Weights of a small transformer language model.
Architecture: RMSNorm before each block, rotary positions, no biases in attention or MLP, untied embeddings.
MLP neurons of a small language model. Each row is named by its layer, matrix (gate and up: input weights; down: output weights) and neuron, and shows model dimensions 48-143. Each number is 500 + 50 x the weight over its row's rms, rounded and kept within 0 to 999. Numbers have three digits each. A neuron's up and down rows have the sign that makes its largest values positive.
After each neuron's rows, "fires after" lists the tokens most often just before its 100 highest values on Wikipedia text that the model never trained on; "fires before" lists the tokens most often just after its 100 highest values on Wikipedia text that the model never trained on.

L9.gate455:526530468401454419466457502428487485586497437466470434460506510451459489468616447473547563568552517524504507535565489567518478481459520439510462457515499538506489468509562448500461539459433502390463546501534444472531633502519463512502466513472466472564517494423431503634505517502468478487
L9.up455:476472515474504593635432428458380530519431477459439519530506507542536528525455524501494434452433539551535473478471519485521415544542520498544525424484436488444496575549464466473429491495545498555528481534481571473440439533519483422486589512460428511432586573515601542535477452502458508486
L9.down455:545494545456497519522519439543484500463483493534478506469469523471533485468465547442494526509581438478454566481418527509529453530495435423433506512480532391518430597516545488407449485575447450494521493502501487519388590582464508516479511453401520522458348490579452565541652424506477456528
fires after: "d", "ad", "in", "ed", "id"
fires before: "ct", "al", "ce", "ated", "le", "c"

L5.gate491:457528482539544458483453546510486567562426449447461476470513472458552488464489511569497426598504525547424494586441541487481432517507476464514394563439457533472412395499577543481536512548547447568501553445460515514511446514450503501594549483546586470525459451521484540561432528522552439520
L5.up491:506480537444542517502471476507482467593566536483527498553496577576466438489395518487508525491449397512442485580516497513580538480456489554484504542506420411504499532458527536512535506559448516630379528503421587531501530479478496498456538628598441473457496479485487479449432544353497559512
L5.down491:537484473475454506506489504551520540556523470426497555553504548540435479494552444481462355538493479568476445489470441497513485506524485561512509536513315599511440473424606468423479448500456437499432449485508566438525479449484446570507448515550585457576513478544481617408455531505540540567
fires after: " D", " S", "nd", "ch", " N", "ember"
fires before: "2", "ember", "end", "t", "1"

L3.gate0:466520505597460466575419520488462469508489478461535479509480501534458570537480527480495504360516408508540470516583513521521564558584528562520502426500545523487566546508481543432492578498521394472536539493504509497478511573604469430443480496457542541498516562508584544578444629563456499408
L3.up0:472492479495562476487476459417494533553471526543564584518546503401551579504453494483459546432510502373488481492448522575381535515493494496505516453501525489563425463539480496488485557443485564510458631525537571515463480462488504422536450551515489482532437475525424567516557553506501516538
L3.down0:548540447588471493375503421470473503500499486477440438518479396540486511555436553513540491474461540546467540501469444399539555589472512422409497469605587502499404516499541435507492509578514555447505541489542635501432461482557438466504493505512510385411423551470498465546533426436459466421
fires after: " C", "ec", "c", "C", "g"
fires before: "m", "p", "ing", "ag"

L4.gate111:471442543575485498533415490461444490407519392523542551568491444433434503485570537507515422566568492542496421498463391585482505486490501621474439552573507511478441513520493500388478542433542471527456514460403444581512573469526473437495403460540604466557515474509500468400473458539481510478
L4.up111:434439525477525503540459465601521386484423539451542474601483453488589555521488469512491524464503514527558517408450421456459457525524480471437517542527477443606504528515469400405469430479428458462497470577385503556557461512508510474480563367555480579469497519460549499437531454548498442475
L4.down111:576611411426403539542421552483541440492530516399562489561492481466507518510537459604466517515344423572522550405521441371439457452561549501487468465532534507453455506611501525582396473508490414538526459530454485538567517406456461514448457524574464485572464469421583607458477546506480551458
fires after: " c", " C", "ou", " h", " U", "o"
fires before: "r", "er", "ur", "b", "an", "k"

L5.gate189:534480512510440471545501497473458504524475480442428526466509552518539491551559550479545359518425437435475628597534491564531464498480492524502522433434486487531491518511518557551467447449532463533526464535400569412523480429573512484582423478573490574453465508405566427526489481557512579490
L5.up189:486395351424524493499516571447526453522501530497505478524568497469596528519524479510431520444481466489480515507494550530516485505548447565553415491495405581500514565507458530528534451499543467540448494507572590578432563487488423491440479464528522497552504538546490531502523500447439550505
L5.down189:489481491534459494440632519436554430524466479462405587518453527582608482549593606456462462515530493533495477487510514429481530526538538477555500492621513494477491458458571480488570509421563445467572409525500621524478485503607559493419511469494595496472534549545537510573516485496584491493
fires after: "et", "ec", " in", "g", "s"
fires before: "e", "us", "ial", "p", "ing"

L3.gate408:540422505447499434485550534597517444566493538510447541528491426502394419546454373486533458575559549553540470566474499430468530466531465504526528454486473529520530491396482537399441473517442525452595519488494504456509539468452475466513481506453474549501559505474516410538518554508546478472
L3.up408:558403541455548436406433529508409508529504518485529618503490471466474537477404567507499493407478561414490436465462461535444461492496499497530484480442493478444612457440459577433484529463443528476495560441517470508462436538471458491511548453431463482505492536474580449433466501537426442510
L3.down408:495510576454578569545529551558531507516556509559490602562583452404564551462480487444445471454508516535439540520571457436542559547485479519534483480529436491424568424344423533590436545483478530544508528443500469410471438497610467541445573496414456505523445436483429575635420485457541466460
fires after: " ", "a", "u"
fires before: "0", "es", " "

L4.gate214:429511517514451509518539459460557366362588531473435446565482449441504496504581501645537491480419508476606599497531550535479572476543473503495485548564503485518466502406553539566526507532468517525501408548426514567533570436512489487511414447436557447542529525455484457507439459375483523513
L4.up214:510530503476533504549584459565519484482553458663492470605506481560485598583471530550408540489397449509494392496443466552450539539487459499446501613502551508489536544561482479543502521527517445509478520616518435462552535482477521487474576495518472459458511485561534505556495445504416417456
L4.down214:471540527505532585591493455462527524374548482513574459521496490489479469450518500508388521469488428570503504531560522423531505547498511448519493520518490469493501527554510428483474559533424514541512507439456404632409495465510551498410535473494557528492601502466524576563545483541535516538
fires after: " S", "c", " re", " s", " le", " v"
fires before: "el", "ad", "ir", "en", "are", "e"

L10.gate97:632505466525436543494538528537514491506481506534564535394509508516489510546527438470470524525540446561537508588483462485560570500527510566551568492456487465455475505460386508482541373442459508511458540463447505532483507410543480478457544481476496490482523502480594400404452513454539467482
L10.up97:432594404432483530604507526508461602524539461643588526487472481412460534556514536420493471559540551504465463504542446509658473495442472518558483439525609535412568473511545493607465590463470525552471482544498629576550461522475418419495645483461508568490479524512517440445473426402470496456
L10.down97:536486516537496459408495573491431566557538603471519525506479520452506566508532554545489471489535496539523557483436491562599542450411427451581534534569560504493531417537469453460526481376470450535435577527501553429523490536545578478535489563450427515422518446475467533525521483470406453503
fires after: " ", "9", " the", "–", " (", "|"
fires before: "0", "mer", "s"

L2.gate88:428483460429510437524449494521494490510493598498520528525605396483487517652490550488501477465513560564450558429486548426495522494571581452376461456536497488544418533514472525468588647520530523531488473529638518510539508480457471485480495559521538516487541552541487546452430527431541431622
L2.up88:498430500479574508443558526573413531582419464446548540447469541458469434483525441625495497424472504508560457494428571484416619451482522431439421529505408489476447524537498514470583524497484465520514475523525452626565507473496486456409531485547515510558501548533524533575457505434491534574
L2.down88:439506510534552493500461493495459538463581490522535556512482555469457552504564471509408598536481536553550461536482423535541620513468472439492420502485467473501475474558567437509445420479494476473452492487511493457558501405409499529520489456673452446450474516492538623434525576439463584424
fires after: "un", " l", " n", " N", " w", "in"
fires before: "e", "ing", "ember", "el", "er", " the"

L11.gate478:502541465494477432555413551582537504485481436469467428471497475478517549394517484524451506620427468496461532489544481616512459435425468501534498465522537457474488412434449568519473529473474538589495510604532453496408458518489438459427567514559505546573505524560465491484377535505454494460
L11.up478:477456490532554520522457525491424469495516600430430554504411556555470459541515567536520486476462573441476447543447444559459452539503550578518497462483499516469441454489581568445547518544574421552484503428530524510461569475524465443455503497548463523492519513485482456520464487543498625498
L11.down478:396573587484448421620520515576521482413441513539520538500544560493538438516409447416420558471521496514485503489462434594532536507474469593449538423565522457516497492457551512429563491450484519458548513513548460496457439510469485577470532568555489485473507540503520590465510461460526600503
fires after: "an", "ust", "f", " K", "g", " N"
fires before: "a", "an", "ian"

L5.gate148:549535484456420519545559503363525492575552431548615508509508426555547521413589445480504544461523365464472586523471508449563571542520388488554585439532544512544435449498428533488588406485532420438463561491500458448447498585433491559458544553480566541485546563497527522483525530510541459529
L5.up148:466506543461491499462554450478503411459458455615506611428506454494470385514436476495492512467456545521559532546470484509437466551504422498431446467526541571457409498517549497572608607467453495430465503476504626505455516564462424470553530461424508550526484468468490500518452410432564444455
L5.down148:541536397535556471566407567490577556496541486507402463538490470439599488503521558489430505475512538464522517455509540542502484430549513467562450494509566470582488605480577561581504479505372561497530461555505466542476401555449589518408547508495512574481457577487479547590414454487497521532
fires after: " ", " t", "d", "c", " S"
fires before: "ard", "m", "al", "n", "ent", "if"

L2.gate113:482537466446435540557561455500526543467472510486447507617497556482495463528517451425574460556490507498467564464483513486514526594558501509476546508639503573482418459523441544534515434534457467415559482519475527439545536414554530543541470487546479498469462448562562399489565566464465581557
L2.up113:518466464349543553500535500514485430420537528473447544471434469515470498457696441434451398553567561408418543401473427490520558538498503499526516473523553435454416536601463480576498516427517499399447528574563489456480551559562607521473528511421493403522491480552434531462500489472597545475
L2.down113:571523504459495472538486466482460643507556522587467533419461458546532478492546523473494612413482527502451514416550442509552528447476476487504520595571503516465498419462510522449555529563479491559442447506458634476451600503485443510484547593608546511407468445594490518527519529523539556521
fires after: "3", "4", "1", "5", "us"
fires before: "0", "5", "2", "1", "4"

L8.gate448:530471576502547560477562568491445529546520483496448517513523502512560542494484483531493511448510478456601511619449547426510404468545533511438583499561491484519455435489548540410516572466586483519504488511443489447535530457531522573494539448477432560452492496643612468462536485511431510465
L8.up448:412477504396461487452504443498554495587439384533517464374432544499544489533421526450469577458388358524573581516443528465451490540451518551495472482439527620468469472463458423488520558526451480480554410488535488502508396492530478548516553478450481511395524442474601485580469478488428561505
L8.down448:599555572465517529512492480540509446539470523503461505541483484472562469552465443495438535495504519535515527493533477428560502479438564517453562497494529541464441495528428518569520519458649507495491517458440454607504483423497497492514439447531457513454493456477607561565454395499551480465
fires after: " f", "in", "t", "ed", " F", "end"
fires before: "m", " ", " the"

L11.gate69:453550465459556535472470431499481508611511453437496443439438534524396473518506414485373498592406473563489522535453574570523558334469492493469578509526584548529358418526542439515427552437474542445603527478587539543561511517533458510518453523491481533609542494485529596418431594571512539485
L11.up69:517474565585463549481558540555529496456416504523554547454548504544552469423455513502543560484419456483544503510488600466541538558529495481562480610555622497516502499522510469517504488501481398467612428497515511528549607540385529484489545524448485428469471403481460459456483515482536504527
L11.down69:530521475450548531555457530616388500543501495444506570491451520448394510421615571389488422410543405486425529397506492433482568396457468472469537466520519424497397544527528450441527452549416530462501531447460482498547552434543453445505498529554486525496510506490437588504540505490457519555
fires after: "1", "9", " ", "0", "2"
fires before: "9", "5", "1", "0", "8", "3"

L3.gate249:530522526574486465488483442485519575535510558604549515550540455454474539471536520492506457450439445562510518557517433510468491486485583550545462475579509371392458541548526473423529507414571462507516522517418435529458409508441419362433397521581465528430495432493487500526494546572518582506
L3.up249:486480522475547545439470483499468652486535541558561504498625507524415572532512485514462506511599534507534493500450521565430511457502595594479489435520494518515546528446512527421499520534589558530550468431497515487506415472501492495424564485450490525513452433515448590474381533456601453458
L3.down249:544451551465550611560555510409528456458598512449489387443588451458433511477510485503474523490469515485410448521655513550479515443581520471493536444597519424506463540460513451521498418571585452453477455518479483479492496498511529532520559529415548597433523521626423438504467491496585524498
fires after: " w", " le", " h", " Le", " H"
fires before: "ld", "se", "er", "ing", "ers", " ("

L11.gate221:496540493508456538501572579498527620454523506534456491504493544496533569480544517490440560493531467473529403516522444502520470543549406534566506462516484572511463514497511547492470485441572488446561504532499496503557509532550498525456544521489505420470518540511563509516559509426443548438
L11.up221:544448544408513527476593494546553518435481517414482508438389478478477565427508491501486498553535492444542454537450575575433468423536496410475477472582438519542490497513462506529460481545501433465578503600465512418493514518497552480524554516638496504421463439453546493485440494541442464507
L11.down221:510539560493454497518539485518474421549471423506535471414536420450550626456529491503462499487457470473542420500467410567547499459405509471483550513516470479517506526515481470492474529467491513532553429485508480523527613452656431473479457512508486458516497447495564564498489470522463460473
fires after: "0", "3", "5", "4", "1"
fires before: "0", "2", "1", "4", "5", "3"

L8.gate7:469482504551488499461531509544505584491491443413521517405460476508469478439504479387378495462546480481477513540493517487561575450503498504496510480475460503433500548493442400515494513478497444453410540497522567470431441523535469453469620551478536589421483403495514490441569557436547526443
L8.up7:529592501500541510480496513640584496505456478482560560541578483500411535518542518433567498513506547506521472587464578515538467479479477511537566492561400578466481491492518538504455588473442499547503504514513456559606521443501447551488634616579392425541471506498569384380463459518531580429
L8.down7:452497500437550532557531568403484497497420519557536478545471418466489599450474494500499441446491495513426472534497434473583512482471396447553554465553530456482491480474446405560460587517524490482436469458443495468473484527586538422463507597547468481457560487490519504497454470398502465515
fires after: " ", "2", "a"
fires before: "0", "1", "2"

L5.gate411:507547570388516484419625454493471450596500448609621569449478501464539499373521436456575581506469530526499512468511497475536486483451532464503396466546472532495415553474453487478461527498522519494388488504611472513506485569446530451449452488505517486502507447501484399540504543504583568539
L5.up411:504457548376464484491536537489541429539465506535565504560430569509451488459492490503512508512491463569534472498535540490529454568446435515473505482507419533457492520517416554469438441466557499507456507577497509492574533522336454522551426552561469567526435416538524486590473611426438491485
L5.down411:554428446488514530512503493527585462463466528576503497550443484517493463438542546548527488369458535479512440459516495556554531536542510478534531556411502489513466572531458544514452526502561509580566517533405475585402578493511422500519550536539491567479538476545453533489476517527478500491
fires after: " d", " n", "if", "ec", " l"
fires before: "e", "c", "s", "ab", "g"

L5.gate48:494469511526543408454496464464448484521389582408603379481544489433482461433531517474429439558550538610593511472493523362536539577556572464544542523545514470426478494575562502514617491507515544504465487456486428473494483477528592522509446552505535513373554530560531484541524516502609480424
L5.up48:444592454514434409478545521534466555476476582507472526456579494560371593475513470431501504494506555449405561531485625486499511470500440433501488429456534450532491570445478525496464574531538511639473478497623417483473503509512528518517415562515480549518533530499532510453482529378470596456
L5.down48:478477515528514480482521494503518524528503568493437501485509532536484515480463359573530493617498484530508498543524548526442598563479421493435378421351501476417423471470534521502411515414634591608516488569530488497456443498463453456545505531515505466419557468496533434516519539430523557440
fires after: " w", "w", "ri", "th", "ra"
fires before: "t", "er", "ing", "e"

L2.gate156:528526442526487441411580591495507552551466535502474412615455443487492399456522550551485457484499517536479615492492547570587489525485556365481436409532503483480521533486497560473522446450563524567516525452574487395448547570593507476573411548548538463482462478550516534497467561573401567570
L2.up156:455497520471513498541518558597522501575485538524451502589447549532477476492526542571497484424523568579488515511516536525531548573491599492463597600440503423474474642568532431433499513465498550583470551499544558510521509589509411584444455575516526487469525482462468534558541485485386486478
L2.down156:455510544583545584469502517467585532519517470558578465548454499532461466430509548430424509435479555374541581374521531506592437586551492520486511500421531486596518466447438421509507461491579409607532581417432512474535508540422443512453491474500550507494458543596441492605421537499521447516
fires after: " d", " D", "d", " is", " s", "b"
fires before: "c", "s", "ab", "st", "e", "p"

L5.gate99:512522494564503555556500537451468548503513508501474509439502574562490486530459501610524405515460532518512531597549465610613483517527533512496586417501481533455544501505519528475461496612493531591466573611439446552468472499521552411567468526466532581522533529510426435444486513559499418524
L5.up99:528507453548507587502501504518450448517487594442558543462541545572463487601482471505517483503455468508503550554433477534596568505443516450473515428552500556495476446401526482467499443516619515516527461453574606514474475500478443453506463487502561516537449500486431573432554485536464463455
L5.down99:436546502476556584465545434451481460504498564526541493441453453397501565425460497380496551447490530432516457618388467531561550505516485500412445475454439488555491504547550458506501516496441460581451601574507499458536473556504556537604469449538585531522481499442429437523431547500556529554
fires after: "e", " c", " C", " an"
fires before: "t", "c", "p", "as", "it", "amp"

L3.gate49:481516461643541444447403489556466486539494522628545513535449502453581436509562463483488457552505486562467439511461518513512432571361439523493453477484374480392481492507590496446496475497480508431538517449520438600505457460449508504449481568334437426543555485511483470503512504415522445524
L3.up49:415475461563501497425517540551499593562500535438580499432419520511475484532513533465467576475477513528599424507496489397439500532518518477616441516542527538594524402452512465484439479424397462506494520530517434510476517534468511489512513505467497468461475549527528506418341533386447496472
L3.down49:467533526576400521502529525423520460537502552439534500489486454571540495598515494471442509372419457523439429546570481432506568630424474548480508431481505506520524516547392461550479454495552538577484459662612456536546499425448630545519485511527542429495511495500486463532421497484536596446
fires after: " L", "res", "in", "d", " cl"
fires before: "ent", "er", "ed", "s", "e", "ing"

L4.gate397:480459410513461485459571500568376557468472572574505544517528495570408477449452432528508470463455531485491448479540537487365422466462517484547486423563519518535519455584480469499512476451547574450543596441547454533536473519479562511493553452493505516504409439616453484537481573571325572439
L4.up397:550525549506542538574529491527557479485547495536529536487444442467477564461488420536618475516566555541455564519461509604559626516459524465536545444465441525620531565454480457531489477489504480520431464500516520402461508479539468551463532494480466518529459531542459512469510494534412499445
L4.down397:613550514443486405482506540515397472464475580499452543515521505539538422460568435551475405383572485513456529477503436439506529541505465443496545487538535466487477463486454480481586442617518445581437556571429573563597515498474516447434521568522535516586615536522413579570496497526479465464
fires after: "em", " M", " m", "r", "M", " B"
fires before: "r", "al", "ical", "ers", "ia"

L5.gate448:516514556522487531481469495583510476447490447465508467479466560594519553429454459473467398447548479454571563492628542551474469457559583507494430570447522541521558517489448606510486494456480518499456514553483556542503489511512482503456515534468519535603561431616550447466529549463536493404
L5.up448:519581596475449591518443510552583569523483513474497513584424576539509513481475524468512540390520396531704551524497573522467511428470564508576494428448476515558568537523484553409405424473559461586472545429556505505463522461507500548506523517486499481513579460449486479469446487459437536561
L5.down448:564531574465499483546526532543532445550555475506495567465544454436519409466536611444433447428493497512532577441511433555516484578534482493475508527488490562456477466472528519540518475558439519499413527568424513443539584593483423543433576465469494559590483429540486528426497534544439415572
fires after: " re", " C", " c", " D", "s"
fires before: "ad", "as", "f", "al", "n", "c"

L3.gate421:504554489485511511493482444546464510503522494504454607514579544556497439591513466571490458516526442557554462559423530547590477561495483447388374488558473489569531502511521560546443535566517497475495631452497543474500466484436537517519499564537538525455478567444550458580512500521568545477
L3.up421:424559533492513382436536508473514505458508498551537648535530474528537560541403481547487467571403530525442459543545450535570572505523479447555536486453509472472442477336470520568413429455496461510445539532466509538520437519479470438494471425521473527363520581516529468522373444506546496508
L3.down421:473574476470480483541486522493559481518467509589489486562432476479575522511483479453522512579424553522535519540534559598488513487529471383435610530432431560528565508396465536493514527490444371505516479514483497461535495488501389484474437482555601511534405544443436456415421561534593517447
fires after: " O", " S", " A", " F", " N"
fires before: "o", "t", "ust", "ru", "ember"

L9.gate33:536458613474406506454467505485656464548457496544563502543526470631473495535469572399634476546519501447488499481540495453484503448494481532458545471463437402507474538491444550594423627523577463548492494462547485446489535421549544515506520510436459543558507570507588558459486523540477524540
L9.up33:479386625486463525493434510439554348563446448411441534483443514500537498516497522447515520474533512574486588439588513450493447451485401487521433483564453495459403476482515505406418485528507472396507495571439566534518639501517501500485497509461618539527527462504519533453408480501556463375
L9.down33:462402600540568558534532497526506471518545500404514546491503537452589567461585577455506559457498498432472607475492434438533554521531520516586465514525551592502544541456565566509533505457480472451425536481532515608501468596486476583347506498517478452574485415467493493499478517466546432545
fires after: " ", " d", " be", "fter", " se"
fires before: "9", "8", "0", "ard", "in", "al"

L8.gate326:505476512557462524418565478472497512553483526499567509579466469444451437586496499548582562598390537566467450514545427560545548495502514485379465482556533493445563445498464514537474518556498522556488488510534448444504551532448462553515488556552532474555491509457586563534466509485488532496
L8.up326:519349554512504416492545503502522463539521501515549523508483517493527435529594445528557499523447476488548502570567482544539502507457586429562556427467525463415498431432517519453418536635469534516502572532547447474501547595484499461476593527510437544545522566519548534503433517537525420498
L8.down326:544458525472469532545487568472513514514436508514414568516482506427537433552567504444522521478570371528476544571427504575501527524517416530506576455507522433544540531432492501474525623543543471452516526578500552529525534577525487621528534437434518464501444520543585507427531508464500406534
fires after: " d", "d", "v", "id", " D"
fires before: "ct", "op", "al", "y"

L10.gate196:627466447404445449423557499509473540528508471473549624463566537519471579527439431425467598411573489536449509541421441539445523414550521552571441449540454470451498450529420510462399514540457498521518524512499456501507465504522475474576515467506544587409454470500441480491486510458563542547
L10.up196:510536459454506612433536512505516450450504522549478522479524486434526477433485468459476521502495440508511550413571575364555445467514525510457489517481463499506538472363515430574447544504416497436529596513499573581592498527484512498397591365452431513464505543517480456475417451484544487539
L10.down196:570490534404548613581501530536564569445511439531488545557498472436467594457520577456474466496462452495519534420523485525491505542413495491547478485459543564468552532542443503468409517500433465511426482535571537512447512504505615453441480408564508612498582500587536538468552554412649523500
fires after: " ", "2", "–", " (", " O"
fires before: "0", "1", "2", "C"

L10.gate392:532552470537512440439559550415377522541468492577476538561507509498505511554478525454542497474529431546463504474566448462492485518547535548460527390554553491551420489493431516431507469536534510537597552500531559525519471583515482551544391465428486450567436524483482504552519549578349569469
L10.up392:459532494407577408407531480573523448472426476451542516476516460554490493573497483452568528527519504419474463472496540557527487568654514577561412392515525542447455430364432486405552433585517437475480372567554434545610550501495411512519502485532544416489507494568516546523401511478532511458
L10.down392:494540432566538449455492582523446454509489419475491483469514501455528421493506538501484436493521550468454425450474573469464542495528464410513504590538526572436475445503436532368541473582427507511454469555560412441498623469464519551530458473581480460433610501535539523587457500514571488525
fires after: " M", " m", "an", " in", "ic"
fires before: "al", "ary", "ical", "ion", "ial", "ic"

L2.gate15:462591552469558496569506489521529469460502481516535509479530517421475458506571547477545442556456501533469530553464461518547562567331524471546469513483497566437492559473482447408540422557478421527483628553433557594563422494594498572482550451562493516551467473468451467521570555473517417611
L2.up15:580536550474581518421636426498544482447438529484526517603589463335513554521547485467506517524413448494571511570501427540521595485482585501488460506492481480568547463503555499604474495439565446482501501504596439475544519521451571559539441478471552507595558530512536538557378530635584569530
L2.down15:494526448436523560516440488552641480475496575480442526530539428528580521444556524478440472476424527542480532475558420557421525413562595532542513435544530460498538513584453545392462566510580500505579517439430510484501475552604458499400538489468584514520454551444432525505515412511563391523
fires after: " ar", " or", "re", " in", "r", "c"
fires before: "inal", "i", "it", "ent", "in", "ol"

L2.gate206:539510526542480551491468496456508478611448528655470525575500420539512527484498526430594498484581569434513576494452575529468415500485487499423522436508468515473430543465440625448449516544508454504459526536493485463514535513501451554522617500510379569491469522570381431544500480453483442490
L2.up206:527496526491538513540551453530471439479438523589539558548469575513513478531475482550472554572513505514401546492482464515550447475526549556526521440599561514569550532472432513473480558527568473405456447502501457469470565532475497496567505608437553565484438539648472476521514534480508554560
L2.down206:511544513497532504542544484541564464571479538505597581565495460539496517507518492518567522463480563519460578587513443519598460516475537498524427443501486524493577534528520526507533540487538455507583485528517452473446512532573576516451610564483562505525521367461514597491462519534527524526
fires after: " (", "\n", " ", "$"
fires before: "9", "orn", ".", "1", "0"

L9.gate445:501569499437469497538452413447513476505504406478535382577466469447508525552453481462523503443535484434513535581530485571523500531547524521439469457489436568550571525508510546440535474518508520499511530594453475520446454392440528504499551412495492457532503490477615529448530459454458465546
L9.up445:540512452495466506501498492512454510526505448543561468512541444498444501494526464472522467452465513481550550534519484459574566487517466516461486556571483477493639519463416511483535424462605448492548504520512413663542412491459500562510526468536513493497466522585543502507577512420468504533
L9.down445:562442576411452496349457546537531453475484460512401523495460589415498588499449580522579530532544528470560544542435450555519484388541546494484520541535422582499511556420614515561472465407517530571554489489589510519469481495467550524425499446443518458427536573581406566510568385614472512463
fires after: " ", " E", "per", "s", "v", "c"
fires before: "p", "b", "ent", "m", "on", "er"

L10.gate37:546456524397565523530480493568559511545529512485397436477426414487532459532458610477573512559444528433476459441486501448475456422480450443487503461536553530511540429493489490460591483524503485485552553450526482535537476472457454552520637528505495446487439476547546473578466505501478456569
L10.up37:482521531534539484481483617530489558523508586489520548511541513588505514459478535505511509586427570496538385514526493537403499463453578480565577493522596432511509471571498551499500534548556479555525457534571583568515506430478438466538563510510515658538606484477501531529456589532519560562
L10.down37:617556483491444542530407432535480473435525563477507534493454603574463482465470503534480538540572558506573456526568366549478433550551512502559500442541474495463552469465550428458493516467624496460435421482515456529488443526536561473504445517544472481452470451487471433464555436394450577528
fires after: "p", "mer", "g", "f", "i", "m"
fires before: "an", "a", ",", ".", " |", " and"

L8.gate258:483467517502436494492502569442512497529498488530437570542551504477420526535499443429517567570570517560488490548495523583465510493520546559460470484474462519496522538484506525511420476463442470489441517476497489462448517481465467461508522462520451450441466508448440590499518565566615556416
L8.up258:384503564522559406470465476567515485478488504419555496568445517592478527424466470513503499595522606466462502484539594595519494431463425471464590520459496460476486527532586463486373501417465465597466466474485480524468503463446516485490443423422531426491500354472527570490477483446497531457
L8.down258:485525455495492457478563452502570457398509480576481448550543574540524492544519538499502543570599512551485539398523533479471535544531472509557475526593477493472491490487493490596527582480439493466489515456564526360482389547585544452538464451475538564525351402531542488553549502522523450495
fires after: " m", " M", "is"
fires before: "ic", "ion", "ed", "ie", "ical", "her"

L5.gate93:563519476497505363417530560516586471469519504530555413478466444489562509478580510467505563548486464519538552573597467568547528536483540458442519465568468441563478548478386521537424431539497462472466598580507466441455545595579503569461458471449468475462450492465426436411530555524577472493
L5.up93:439538492475534499453453554529545578534576528526453529414527409543443535420547456594542559529526543544546478541543467490462519514412428424494560370476548526468511614614438508415507486490491470448538444589549488524556422492464510441418589499417504555512472454548523538531490377485512517571
L5.down93:536462506566561509455497562479577501492511497488435493422488448586566549686515597505588447443430499462506604487538511576496504413549451489470497488527465467546607550490575531435472477552464494490510479544472456488426446505503612561511499463608504437425449573522507564477459511476512513470
fires after: " ", "ur", "ory", "er"
fires before: "\n", "ent", "ed", "al"

L5.gate354:489493430445505477472517536543496533545462435529471557394580500552501399510537486511544529623502470575523511580490559517495467497394493606563475514549479545435547481531506583513529599426434575411484485577445412455454476483467452502477561528535507570515530487548495433554487441497524553561
L5.up354:486466395581506558516505483613437442491464494509534472494558585510405449527552433502427419487505500596510463526485559536530466449537571518521468455580493552433484466583489570683449547555458479552468420425483454501570509477484469398456576509513524525536423529476522471420438551440512580517
L5.down354:492503509472471555522498523488475420468519437490443525555529526458468565399519502502558567527518478518534542485415490478593491514514464495551475500549475442497402455524559478569529507560499558534502518507384441551541404436442523542537477407471549425470455487493480432531411427618381447481
fires after: " the", " C", " c", "e", " y", " Y"
fires before: "c", "ut", "ther", "g"